Weights of a small transformer language model.
Size: 16 layers, MLP 1024 tanh GELU, 14.8M parameters.
MLP neurons of a small language model. Each row is named by its layer, matrix (up: input weights; down: output weights) and neuron, and shows model dimensions 80-175. Each number is 128 + 32 x the weight over its row's rms, rounded and kept within 0 to 255.
Before each neuron's rows, "fires on" lists the tokens most often at its 100 highest values on Wikipedia text that the model never trained on.

fires on: " to", " them", "ers", " | ", " him", "ies"
L10.up731 [ 70  91 165 150 122  91 146 111 119 151 100 116  73 133  84 118 159 109  61 149 116 130 154 112 160 119 100  60 133  92  74 124 134 154  95 121 143 122 110 142 128 121 101  93  69 111  72 139 129 186  97 124 141 114  72 157 101 130 107 103 165 142 116 146 173 134  90 135  95 158  89 109 140 128  72 123 138 151  63 162 179 128 110 170 150 128 178 119 170 104 159 217 140 139 145 108]
L10.down731 [141 117  72  82 160 166 114 138 183 175 128 122  38 136 187 107 150 150 168 114  84 107  78 113 118 159 103 121 118 124 156 142  75 113 169  96 118 120 101 139  83 107 171 125 117  20 108 127 195  85 152 215  17 168 150 153 172  90 160 112 178  80 106  98 112 142 131 132 114 111 196  86  86 121  72 129 134 118 181 163  66 121 124  98 129 108 159 109 117 112 200 155 116  98 177  77]

fires on: " l", " n", " o", " v", " b", " m"
L6.up375 [125 137 111 139 161  94  88  87 106 146 157 171 117 143 104 129 177 167 159 138 100 158  97 116 152 159 143 204 173 107 130 153 108 165  95 178 119 212 149 147 108 140 162  97 105 138  91 109 152 107 177 134 114 122 139  99 104 124  93 160 150 173 112 153 156  92 165 104 151 135 139 140 121 156  73 104 165 131 102 140  88 115 137  89 116 150 167 122 188 143 110 164 121  95 156 136]
L6.down375 [111 146  67 132 169 146 108 144 103 139 112 113 158 144  99 105  71 172 109 128  92 100 148 115 116 140 107  43 193 131  98 140 182 151 158 131 124  76 213 125 131  99 132 165 170 110 108  96 139 138 125 136 133 142 107 124 109 142 136 167 139 114 162 133 126  92  99 102  92 131 126  54 115 115 103 142 131 105 130 109 135 129 137 153 109 119  69 132  70 129 101 127 172 137 119 137]

fires on: " l", " L", "L", "-l"
L3.up219 [179 101 166 100 143 106 110  92 169 180 175 123  82 153 112 148 120 142  93 163 101 143 114  35 130 162 111 187 198 197 104  87 120 145 150 110 149 129 155 112  81 166 118 172  98  98 120 125  90 109 156 105 147 109 133  68 138  85 145 128 154  83 163 127 137 152 146 117 116 133 196 158 163 163  89  93 170  61  98 179 112 127  96 199  86 235 141 102 148 129 111 152 143 114 105 149]
L3.down219 [194 125 178 122 144  95 151 134 154 184 152 113  88 108 154 167 137 172 102 204  74 108 132  48 136 197  77 158 160 176 132 139 106 188 134 100 193 160 141 138 110 163 136 174  93 147 106 140 110 179 167  82 163 111 176  74  25  69  95 124 131 156 156  92 102 136 126 140  91 133 147 134 161 126 106  98 148  69 113 175  94 101  89 135 140 180 136 137 125  94 115  94  85 123 141 163]

fires on: " of", " de", ":", " of M", " for", ": W"
L4.up98 [108  63 106  99 119 117 159 205 114 177 130 143 132 147 153 163 129 117 125 143 107 115  81 138  98 140 120 115 194 131 151 134 191 105  72 162 112 195 162 111  83 115 139 105 173 109 107 116 100 113  92 171 168 112 159 126 189 150 158 147 132  73 130 132 136 152 121 119 113 126 109  77  56 107 126 105 109 127 129 125 116 115 142 130 156 111 128  93 147 117 150 172 129  69 121  86]
L4.down98 [132 127 134 149 144 107 118 129 152 127 109 104 146  97 140 149 172 159 134 170 103 117 170 104  96 114 146  86 144 130 142 125 174  94 144 146 112 167 154 151 103 143 163  95 145 126 141 180 190  91 188 167 141 133 150 135 107 154 107 153 120  91 126 168 130 100 169 188  94 146 133  59 150 118 140 134  91  74 141 148 176  51  85  96 162  90 128 118 135 102 117 162 134 134 103 160]

fires on: " l", " hum", "ex", " em", " L", " Ex"
L5.up286 [128  82 185 107 141 118  98  94 135 177 114  99 101 148 105 175 152 145 129 114 134 124 145 128 101 134 149 180 188 169 158 164 153 116 113 182 127 136 124 143 113 178  80 195 103 100 146 108  94 173  97 145 137  68 107 143 130 103 142 113  76 153 192  97 104 128 128 177 108 132 138 161 134 114 128 107  69 123  93 180  73  20  54 127  95  98 117  75 111 111 153 166 107 139 146 173]
L5.down286 [143 161 114 191 161 126 198 120 160 122 129 127 114 130  89 140 162 157 117 154 100 157 126 111 138 153  69 143 144 142 163  93 138 142 126 136 177  90 122 108 159 124 113 178 134 132  94 127  95 162 167 129  64 192  67 160 111 189 140 106 203 148 184 106 118 159  90 137  92 126 192 181 144 101 128 130 142 134 104 167  68  76 112 118 136 108 139 149 102  64  83  95 111 125  87 119]

fires on: " of", " of the", " of M", " of C", " of N", " of F"
L4.up0 [117  88 119  85  94 157 167 141 137 152 119  96  72 180 146 111 130  67 128 150 125 161 111 176 102 141  88 176  88 134 120 127 153 162  99 133  95 117 156 172 142 127 107 115 186 155 157 138 123 129 144 179 101 134 154 154 100  96 140 134 166  70 167 127 159 135 130  92  93  81 110 127  67 136 129 150 106 113  44 164 134  90 171  44 191 130  95  86 196 159 139 158 184 162 113 154]
L4.down0 [120 138 117 144 122 134 125 118 106 156  77 157 111 168 182 137 105 156 144 139  73 146 162 132 157 112 108 129 142 115 101 170 135  92 152  80 191 169 111 117  90 139 178 166 143  75 154 114 154 146 111 143 189  91 111 130 126 122 116  99 112  80 136 151 120  96 148 116 134 137  89  86 160  64 176 145 102 102 118 110 160 144 129 160 183  78 183 154 100 156 131 170 133 119 107 180]

fires on: "ing"
L2.up75 [107 113 117 112 181 128 116 167 111 195 146 112  99 128 148  97 148 170  98  96 117 133 143 104 131 132 137 147 145 115 131 114 196 100  99 142  85 117 102 154 148 157 214 107 114 106 135 162  87 123 127 173 149  88 139 138  82 158 137 146  93  97 116 117 165 195 138 136 101 111 169 131 108 122 128 147 104 146 145 149 151 157 135  74 109 145 145  91 196 115 186 110 150 159 123 117]
L2.down75 [111 123  71 125 133 101 116 169  70 192 120 141  93 163 171  85 103  92 128 129  73 155 104  82 160 158  36 152 172 204 119  89 130 173 114 103  83 154 107 180 134 109 124 137 120 137 147 144 122 111  88 161 148 135 114 107 130 140 128 129  93  91 126  98 126  96 158  86 107 109 161 100 124 106 114 116  80 126 124 192 181 140  98  70 144 119  85  96 134 113 130  87  98 139 136 134]

fires on: "qu", "L", "l", "cl", "em", " L"
L4.up877 [151 185 152 129 103 122 189 145 109 206 211 135  97 104  67 143 116 153 125 142 160 146  89  53 149  94  96 200 122 116 144 146 138 112 131 136 129  93 128 136  46 151 125  94 138  58 168 152 140 112 136  90 161  86 111  27 106  72 152 162 161 140 163 169  82 120 121 160 156 153 141 145 143 156 118 120 137  98 112 141  76 122  48 149 134 161  95 118 101 138 136 115 155 114  95 103]
L4.down877 [131 111 107 129  72 124 183 144 183 138 128 103 126  95 132 123 129 163 121 139 108 134 123  97 160 200 109 197 114 134 156 137 155 218 155 119 135 118 131 110 122 123 169 138  83 117 117  68 144 186 145  86  77 158 120 132 100 111 159 111  97 104 144  85 119  91 119 169 140  81 150 206 103 110 115  79 132 108 156 149 118 105 128 192  52 210 113 130 172 123 125  64  86 112 166 101]

fires on: "ing", " and", " with"
L2.up386 [103  98 136 152  74 127  93  88  88 153 102  95  88 122 161  94 170 151 118 139 122 144 141 138  99 107  98  82 148 128 136 185 156 152 136 104 156 124 168 160 100 188 185  59  91 128 143 126 102  97 142 104 141 160 168 112 142 134 127  98 155 117 140 145 113  98 203 131 155 123 105 180 134 101 155 144 103  88 109 150 116 104 124 129 157 144 145 111 146 102 147 141 107 158 112 156]
L2.down386 [142 130 103  98 153 186  81 159 140  87  61 141 130 132 148 103  94 103 126 115 141 169 201 152 116  93  90 119  90 189  81 138 108 145 145  84 107 109  75 146 131 162 157 132 113 147  67 159 145 135 118  97 176  81 120 108 138 175 103 155 191 185 198 101 117  89 108 143 180 156 147 101 124 127 139 110 114 133 131 176  87 139 134 137 150  78 157 138  88 132 168 128 146 121 146 131]

fires on: "'", " qu", "M", " Qu", "qu", " m"
L9.up696 [ 84 115  84 144 123 106 101 102 162 129 127 180 171 176 200 116 171 165 125 111 136 122 120 154  93 122 138 160  50 151 174 145 127 106  85 169 163 102  93 150 155 130 111  88  71 150 212 145 127 187 122 172 114 104 130 130 100 126 112 162  89 130 177 104 160 111 155 141 138 125 134 128 128 161 142 167 179 107 142 118 116 172  78  77 141 153 172 103 123 144 167 120 106  74 126 144]
L9.down696 [ 95 120 121 134 175 126 128 137 110 143 116 101  72  78 122 201 100 145 159 193  60 134  57  94 188 197  87 147 131 111  99 123  81 123 127  88 161 111 172 162 121 111 138 120 131 155  82 100 151 115 134  94  74 122 147 115 150 138  99  90 120 152 117 165  99 178  94 126  65 123  92 140 119  94 141 173 120 120 159  55 150  88 139 153 167  65  98 162 146 119 109 164 128  97 166  62]

fires on: "as", " As", "As", " as"
L3.up533 [166 155  76 137 124 127 111  76 120  86 124 136 153 142 138 172 142 138  99 148 146 149 120 144 119 130 154  92  59 138 107  84 130 163 134 136 176 142 117 170 159 116 140 148 165 137 135  78 132 108  85 112 164 139 101 132 109 188 133 167 156 110 103 180 127 113 156 131 152  84 119 103 104 144  94  78 135 110 133 127 150 151 139 178 176 168 147  95 121  69 134 128 127 108  95 140]
L3.down533 [135 156 137 103 152 133 138 124 102 125 116 106 121 128 119 119 141 149 102 150 124 132 167  97 157 179 113 153  96  72 127  98 109 138 107 115 136 143 148 135 147 130 157  80 148 133 163  88 115 170  71 148  75 157 170 108 103 164 156 170 120  85 104 119 104 163  97 154 117  82 154 150 179  91  54  91 182 142 139 107 115 195 124 140 134 181 142 176 117 145  69  78 155 142 134 104]

fires on: "st", "th", " &", " (", "–", "o"
L6.up547 [131 160 115 153 110  54 154 111 137 144 122 127 114 105 131 113 131 179 147 118 142 112 159 150  51 148  97 139  99 106 127 169 105 126 170 128 200 128  82 156  80 150 146 121 135 146 170  77 138  88 104 110 104 147 140 149  93 108 166 155 126 171 126  62 115 173 151  88 137 133 135 107 100 134 101  89 177  87 163 101 126  92 126 170  89 115 190 140 115 103 162 128 164  77  92 108]
L6.down547 [173  74  68 115 123  95 124 126 151 156 163 116 130  98  82 113  96 141 121 102 118 154 114 129 150 105 137 113 156 164 101 116  96  79 134 105 152 103 123 103 112 139 102 151 111 106 149 153 156 145 115 146 144 133 142 103 134 100 150  94 126  94  93  98 134 199 143 129 106  64 149 202  86  94 183 122  77 134 168 184 153 123 112 159  91  97 133  91 129 157  86 109 105 119 185 165]

fires on: " st", " St", ", st"
L10.up327 [125  74 154 120  66 120 151 157 132 123 165 150 136 154 137 137 149  55 159 117 126 149 113  99 184 109  87  72 142 164 168 154 108 106 174 115 119 133 147 206 114 109 120  79 170 127  71 107 184  77 146 192 168  71 114 125 185 134 168 143 133 117 138 137 131 104 191  89 141 186 146 143  95 106 184 147 102 117 140 159 102  84  91 160 123 159  64 109  77 137 110 147 107 156 184 105]
L10.down327 [136  98 135 180 125 144 128 157 166  80  86 180 139 174  82 147 110  24 141  87 112 157 155 108 185  81 137  93  92 189 106 153 179 119 170 101 168  91 180 144 124 107 103 139  90 124 132 136 120 112 168 146 138 137  84 142  86  78 150 143 153  68 161 184 117  28 203 168 106  84 149  91 160  82 181 177 141  85 145 139 153 140 110 128 146 133 130 107  74 159  89 121 126 135 154 121]

fires on: "\n", " |", " | L", " | G"
L10.up920 [206 187 167  89  97  98 125 124 119 101 131 139 152 168 152 135 162  85 123  95 141  94 134 119 173 136  86 108 176 188 139 131  75 102 141  99  80 110 157 106 174 134  96 110 127 108  83  97 116 142 142 144 108 101  64  86 115 117 123 143 139 140 198 114 116 182 129  63  99 123  93 189 158  60 116 159 142 164 126 182 135 140 103  77 137 165 172 167  62 158  89 136 176 100 127 123]
L10.down920 [188 163 123  89 110  89  87 185 159 164 112 141 117 171  87 134 119 143 149 125 138 114 181 153  84 123  65 101 122  71  98 161 110  75 132 157 120 124 175 100 111 111 132 151 151  89 121  94 142 146 165 108  96  97 148 181 130  94 182  77 157 152 170 133 196 134 135 177 157 142 153 115 157 199 125 135  96 121  97  69  98  71  47 167 143 125 121  88  87 172 138 140  65  68 126  97]

fires on: " L", " l", " Y", " J", " | L"
L10.up136 [168 108 151 128 118 139 100 112 131 168 160 126 128 124  91 165 169 105 153 155  87 113 152  84  93  81 153 153 164 146  85 123 150  89  72 130 119 148 141  67  65 154 147 156 129 111 197 107 100  97 167  81 164 121 143 124 125  53 145 186 121 142 159 105 139 115 105 129 162 101 148 183 160 141 171 136 145 117 212 121 103  94 142 143 146 205 134 120 141 165 144 146 150 103 137 145]
L10.down136 [159 159 122 141 188 111  99 197 105 135 119 137 113 115 126 179 147 135 164 112  45 118 130  74 137 119 155 111 115 174 111 100 102 152 131 144 149 136 100 191  94 175 163 144 108 162 105 139  62 138 153 176 139  83 125  45  21 138 130 151 130 124 143  60  89 126  77 141 145 138 139 156  99  90 115 109 149 132 128 105  96  64 174 123 176 148 147 177  84 139  84 117 162 168 186 184]

fires on: " M", " f", ",", " m", ", f"
L9.up650 [151 103 129 169 104 155 130 121 166 143 158 140 125 115 143 137 124 130 119 134  90  49 149 121 120 127 134 183 122 142 128 132 112  78  80 181 114 154 179 148 151 148 114 103 146 151 197 141  67 100 120 150 128 112 107 144 173 170 151 135 147 142 197 186 168 115 136 175  46 173 146 125  95  99 121 167 161 153  78 125  95 121 138 145 135 168 106 135 137 155  95 169 147 131 153  64]
L9.down650 [145 177  74 123 151 119 148 125 131 144 120 128 161 129 184  85 142 126 130 149 101  93 113 143 160 122  80 118  34 123 131 121 141 161 117 178 123  99 148 138 129 157 165 122 102 165 145 170 144 140  96 160 165 133 171 165 203 133 146 133  85  87 152  89 174 152 140 100 139 108 125 171  94 114 159 112 159 151  80  70  72 126 142  91 142  95  88 120 109 110 109 120  70  61 128 134]

fires on: " l", " pl", "L", "l", " L", "-l"
L10.up113 [159 136 126 149 144 104 122 113 111 192 176 119 120 124 179  65 126 146 152 189  86 101 147 118  84 132 126 217 188 182 135 175  95 159 133  89 143 107 149 122 108 146 128 118 107 137 143 122 106 153 170  82 153 122 123 118 188 105 163 125 152 130 150  94 178 134  86 103 159 139 182 117 149 168 113 109 196 126 130 126  69 134 152 154 127 179 132  93 130 152 125 137 152 153 150  88]
L10.down113 [158  69 149 157 193  67  81 109 169 194 143  83 122 109 138 122 101 159 143 180  90 104 144  86 185 168 107 125  61 153 126 210  91 188 195  67 139 145 168  99  99 125 158 177 100 157  98  97 111 172 150  68 110 136 120 106  92 104 148 116 163 154 131 110 125 165 144 124 110 100 108 112 127 129  95 128 166 129  86 169  85 141 107 108 130 158  88 197 131 112 158 103 106 170 121 148]

fires on: "es", " to", "er", "ing", " | ", " / ("
L13.up727 [ 84 158  79 155 103 150 186 108 130 160 130  87 108 125 104  94 171 112  28 165 133 148 142  78 130 185  94 151  90 162 117 127 174 155 162 102 127 107 111 124  81 114 118 142  97  95 139 117 129  94 118 106 194  92 121 113 133  92 120  94 118 115 153 144  87  92 154 164 141 180 102 148 147  58 108 131  70 168 121 202 102 147 104 212 113 116 167  46 187 108 138 130 154 157 103 163]
L13.down727 [143 104 146  77 163 140  73 162 108 194  99 114  68 158  90 120 134 158 107 128 153 118 146 120 113 162 146 113 116 171 133 125  84  61  97  98 122 132  77 117 131 170 188 132 142 117 117 127 118 160 145 140 122 123 187 134 105 205 154 154 129  68  57 161 154 104  92 187 171 122 167 115 138 150 138 189 137 107 154 122  89 139 128  88 195 146 142  64 121 172 149 167 115 107 187 129]

fires on: "ing", "-", "s"
L2.up98 [122 115 153 138 150 143 117 102 118 156 118 147  98 176 169  93 136 149  98  90 184 122 149 104  90  97 117  84 135 173 141 201 110 135 118  67 102 102 147 173 149 127 140  86  78 159 137 128  91  68 100 166 123 117 170 109 131 160 158  62 163 128 152 124 141 179 204  96 163 124 136 107 180 112 111 103 130 147 112 147 142  91 168  88 152 175 105  89 182  87 177  83  90 123 131  99]
L2.down98 [160  69 164 113 149 150 150  50  90 153 159 167  86 116 174  67 127 148 129  89 137 130 173 107 146 101  98 141 121 168 135 185 176 183 104  89  84 151 101 166 105 139 106 184 106 114 103 151 162 123 107 143 177  91 148  99 115 178 149 108 203 151 174 174 113  94 173 160 118  96 124 125 157 134 122 130 147 167 132  93 103 160 137  73 121 122 125  84 106 106 129  85  73 141 143 114]

fires on: "-", " its", " their", "–"
L4.up958 [104 184 172  74 130 132 108 127  91 127  82  78 135 138 129 119  63  57 160  99 114 117  83 109 130 104 127  99 195 119 152 145 174 139  84 115 163  82 210 151 126 133 101 116 165 124 104 153 127 136  89 175 182 158 156 112 166 168 109 163 157 110 144 172 125 170  91 194 120  87 173 105 117 129 123  74  99 119 155 133 192 101  98 104 129 103 108 102  96 144  84 166 148 158  82 172]
L4.down958 [112 123 157 139 181 139 130 102 157 202 151 176  77 113 148 128  96 146 159 142 128 195  98  58 138 106  75 149 148 140 125 166 134 162 179 129  70 161 129 146 105 123 137 160  52  68 162 111 108 136 178 104 134  91 142 130 121 178  60 116  97 119 146 126 153 107 136 140 157  90  84 107 159 117 136 170 127 144 220 154 113 168 143 107 131 113 156  89 146  83 137 165 127 149 120 167]

fires on: ".", "\n\n", ").", " for", " career"
L4.up432 [ 88 161 136 121 107 136 166 120 125 186 110 118  96 120 200  96 129 149 120  81 156 153 116 146 202  94 139 147  94 118 127 154 105 132 149 131 109 171 152 100 136  86 150 154 106 121 163 150 150  86 106 204 123  76 137 114 152 124 152 128  84 157 112 199  85 131 117 203  92 139 151 142 167 115 145 139 129  77 127 129 113 142 146 170 191 118 141 107 180 159 115 161 163 142 127 155]
L4.down432 [167 136  93 105 149 144 128 118 107 113 132 150 104 122 160 112 109 172 103 126 165 118 127 138  87 117 111 154 103 170 103 137 160 112 122 133 161 150 108 124 111 161 123 185 169 112 131 146 130 119 149 146 119 134  84 133 214  77  82 147  84 111  79 126 123 124  74  99 119 172 127 166 127 172 128 143 100 106  60 133 117  88 102 103  73  53 118 155 157 109 140 112 159 110 116 142]

fires on: " m", " to ", " n", " be", "m", "az"
L10.up381 [135 131 129  83 117  49  61 146 134 134 104 175 155 109 191  50 139 122 144 115 101 146 146 158 119 180  96 141 160 101 203 161 139  98  91 164 129 128 144 200  76 103 127 135  98 165 101 121 146 111  90  80 136  77 114 136 122 110 191 180  81 111 154 161 190 191 153 136 132 165 119 150 112  94  89  93 156  96 143  86 137 120  88 114  88  90 132 123 153  79  73  80 104 130 103 119]
L10.down381 [127 130 110 122 186 166 168  96 149  68 103  79 141 111 122 115 101 171 103 158 121 139 118 116 104 104 143 160 167 155 119 143 144 137 143 110 158 126 138  94  85 187 130  95 140 147 112 160 111  92 100 101 119 184 120 165 138 157 110 130 160 134 119 103 101  98 113 147  94 114 102  64  74 117 157 129 171 161 137 193 128  67 162  95 101 140 134 148  50 194  98 147 150 112 126 139]

fires on: " as", "ing", "^{", " As", "ed as", "As"
L2.up655 [151 117 174 112 149 110 117  92 136 127 110 117 130  98  95 112 136  76 124 125 119 126 106 182  42 169  92 148  74 135  87 101 212 175  97 129 150 130 149 150 193 116 129 117 110 166 148  82 119 119 136 155 132  74 124 158 156 252 104 155 128  88 137 137  99 142 193  69  98 115  66 144 106 187 124 107 114 165 114 129 125  89 123 158 166 107 183 115 140  89 119 107 109 142 139 118]
L2.down655 [193 144 128 139 210 129 152 154 114 177 133 143  99  83 122 183 133 127 157 155 119  90 102  85 111 140 186  88 190  65  73 148  88 132 107 135 148 117 162 142 149 106 132 151 165 190 148 128 139 189 124 130 137 135 117  84  85 119 113 124 103 147 110  93 143 138  86 156 108 117 134 135 196  76 114 137 174 118 157 182 149 104 140  83 126 125 124 201 117  79 109 131 148 148 146  99]

fires on: "\n", " | G", "h", "ad", " |", "="
L9.up887 [ 45 159 202 116 187 113 138 125  84  67  85  98 136 130  59 113 110  99  48 114 114 160 152 121 135 155 107 155 147 196 144 173  99 165 104 125  99 121 153 194 143  83 113 132 157 110 142 137 154  97 106 140  86  82  88  82 118 113 161 143 179 123 125 162 105 138 200 142  57 121 112 155 209 125 135 187 134 126 112 170 130 135 153 116 111 163 153  98  80 137 170 198 112 135 149 172]
L9.down887 [136  84 144 146 143 143 157 165 100 162  95 100 142 151 110 129 118 105 154  75 123 112 112 159 135 166 143 214 117  83 134 131 165 113 203 163 102 104 160 168  88  65 155  95 128 152 113 127 114  82 162 145 165  86 143 164 140 181 179 142 169 167 144 106 110 106 127 144 180 111 173  80 151 199 144 154 115 137  97  74  80 151 111 135 120 129 149 146 110 141  95 124 118 125 139 129]

fires on: " r", " w", " st", " W", " sh", " St"
L4.up885 [131 115 145 101 149 158  97 147 149 120 115 125 152 115 187 125  91 117 140 112 118 128 152 192 118  82 121 125 137 121 162 113 107 107  94 121 147 190 170 119 106 143 145 140  97 119 109 116 126 103 135 110 164 160 117  82 148 127 109 145 144 153 126 119 120 165 154  99  77 109 101 124 124 116 108  93  80 125 167 137 168 113  94 120  78 119 133  67 146  89 131 114 146 144 112  97]
L4.down885 [184 136  90  77 136 125 109 165 201 121 166 110 117 138 101 103 138 116  82 207 111 115 158 159 120 157 158  98 117 120 169 122 168 185 136  87 108 140 137 129 164 117 112 146 171  47 115 124 134 166 158 109  79 175 123 139 148 140 170 128 128  99 147 101  81  77 122 121 142 134 143 104 129 147  58 121 185 129 125 179 156 175 137 119  97 177  81 150 188 128 153 183 115  86 127  78]

fires on: "–", "/"
L3.up233 [ 87 122 101 115 150 107  86 126 128 102 154 132  94 183 123  74  53 167  69  97  87 127 153 133 126 133 144 118 187 114 108  90 106  94 108 139 106 171 125 133 127 130 149 101 143 134 115 128  87 124 132 191 167 116 139  97 132  34  87 120  73 169 147 170 152 140 146 109 132 126 170  58 166  75 154 201 119 117 166 119 158 173 146 123 106 123 139 124 145 140 165 170 111 132 108 113]
L3.down233 [ 93  98 131 116 161 167  90 136 165 113 135 200  81 111 117  55 111 190 102  90  61 194 111  88 144 150  91 129 103  82 103 154 147   7 152 136 133 155 107  87 102 138 162 117 103 152 120 120 153 148  93 140 137 113 164 132 127  88  95 154  90 121 159 112 190 133 131 179  89 150 158 103 158 114 168 161 121 105 131 137 144 176 156 124 108  90 137 123 125 102 105 104 100 140  80 145]

fires on: " st", "s (", " St", "st", " | ", "ial"
L6.up302 [178 114 119 141 138 186 101 166 184 100 133 106 168 158  89  93 183 128 133 129 153 131 123 154 129  93 235  95 138 153  93 104  98 157 142 124 180 151 174 123 168  99 163 157 131  63 155 158  94  98 135 164 140 111 134  82 113 163 139  59 155 115 125 152  86  99 187 117 158 121 195 121 165 173  85  76 151 172  98 176 146 144 178 158 153 144 150 161 119 140 135 166 122  77 158  94]
L6.down302 [138  59 154 150  67 172 104 163 167  70 158 146 169  98  56 157 129  70 105 103 128 165 115 151 164 178 163  82 118 141 180 117 125 147 143  95 140 200 162 102 154 133  95 193 131 115 159  62  82 115  94 106 136 123  72 105  87 144 115 117 127 105 154 116 105  91 172  93 142 126  94 139 154 107 133 164 177 161 117 158 138 210 140 122 162 120 113 151  95  98 168 176 131  71 138 126]

fires on: "\n\n", "\n", "5"
L2.up718 [ 88 111 150 190 107 176 120  81  56 199 125 107 136 155  89 136 134 129 145  77 162  84 116 169 111 149 150 152 130 143  86  93 106  76 127 120 125 128 113 160 148 103 126 140 107 118 149 170 141 147 108 146  98 122 171 123 113 170 104  84 135 151 174 147 128 178 148 112 115 120 132 190  76 158 101 132 104 182 153  88  84 125 107 165 154 127 164 148 117  60 111 204 154 102 116 170]
L2.down718 [176 159  98  87 128 151 114  72 128 137 144 111 151  94 125 156  95 145 111 168 189  78 102 101  51 113  98 115 147 178 155 188 152 100 104 167 145 124 136 175  73 107 106 154 136 113 172 175 114 148 180 135 113 118 135 115 172 135 128 112  73 116 101  57 102 159 115 123  89 171 129 190 154 214 111 144 149 100 109 192 108 101 125 124  98 116 169  70 172 156 163 111 139 122 165 106]

fires on: "–", " un", " Un", "ural"
L2.up608 [ 98 123 170 128 143 132 133 119 186  53 151 141  89 116  65  87 130 119 113 114 109 103 113  95 157 150  68  97 129 122 136  93  86 114 195 130  80 149  82 112 141 166 172 153  74  24 155 116 115 195 138 177 156 132 160 119 134 114 141 157 117  94 159  92 125 155  97 107 133  94 169  92 123 173 162 156 152 118 120 129  83 164 179 137 138 134 132 119 166 128 148 147 111 101 129 128]
L2.down608 [114 140 155 124 151  92 156 103 117  99  98 114  83 123 116 130 148 135 135 128  89  94 121 122 147 190  79 135 143 116  90 114 124 105 155  84 125 209  87  99 110 136 146 114  64  68 152 131 127 146 133 163 103 137 132 109 148 124 133 109 118 100 134 151 142 201 114 127 104  87 195 103 146  79 107 139 117 124 136 143 150 138 136 134 128 156 145 153 140 100 114 111 141  86 118 122]

fires on: " Mo", "M", " M", " Man", " m"
L10.up295 [ 63 178 105 102 124 138 146 157 140 136 104  60 139 136 159 141 128 102 150 121  66  91 118 182 150  95 147 132 101 166 136 206 149  79  94 176 130 152 184 131  47 151  88  15  84 148  91 176 112 111 149 171 173 138 141 136 128 149 125 152 116 151 114 127 181  94  73 135 106 144  89 103 136 175 144 142 159 137  86 153 117 131 118 162  84 157 108 110 145 123 138 144 126  91 129  53]
L10.down295 [118  64  51 104 104 119 146 149 120 200  63 146 123 162 167 147 169 132 119 168  84  58 126 148 203  77  96  95 105 152 140 167 104 115 128 147 139 132 167 212 118 130 135  93 112 147 115 121 136 135 133 136 123 121 132 125 118 130 100  99 138 144 132 123 156 124 117 171  85 129  98 130 124 112 107 127 110 102 118  87 147 121 128  89 109 118  84 131  86 146 149 155 169 111 168 101]

fires on: " to", "-", "od", "ac", "u"
L9.up525 [127  70  56 174 141 132 126 140  69 154  55 145 132 116 132 161 151  61 194  80 184 144 145 181 115 125 128 137 117  81 163 165  94  90 124 141 120 130 135 131 108 149 143 123 148 126 147 113 161  99 130 130 167 125 105  97 144 170 131 106 121 111  72  75 138 116 153 125 120 110 173 142 157 120 159 119 132 109  69 127 119  73 121 132 119  70 172 139 119 151  67 128 107 142 116 164]
L9.down525 [120 232 124 163 154 127  96 180 108 127 170 113 139 106 109 184 111 109 136 167 135 152  91 107 155  94 178  63 134 141 120 122  52 173  87 192 147 128 123 150 109 141 126 113 118 147 101 138 181 184 161 111  87 132 158  88  68 159 134 170 119 180 124 171 114 144 165 126 127 180 143 139 165 115  96 171 113 173 164 176 111 141 155 101 100 117 121 126 158 162 132 173 140 131 117 101]

fires on: " L", " l", "l", " G", "L"
L13.up602 [181 108 153 138 145 102 202  91 128 167 136 127  75 190  28 188 115 116 112 159 116 100 124 100 131 110 121 185  59 137 116 209 149 123 120 136 123 150 194 122 117 148 104 167 120 135 117 120 133 140 142 136 108  94 134 178 105  78 216 168 134  80 136 161 115 115 151 124 107 104 152 177 106 147 123 133 157 121 148 120  95 102 125 122  85 168 182 187  95 129 148 138 113 130  88 156]
L13.down602 [154 145 117 130 111 123 123  59 152 108 145 149  68 131 132 124 144 157 175 141  78 109 218  90 110 121  63 210 148 150 148 129  78 197 125 150 134 174 106 104 148 140 139 108 142 126 134 144 121 150 123  75 104 123  65 125 129 122  38 130 147  69 114  93 153 167 115 167  86 121 118 155 166 121 106 132 114 134  74  64 131 118 155 128 120 175  97 148  75 111  58  85  69 152 131 157]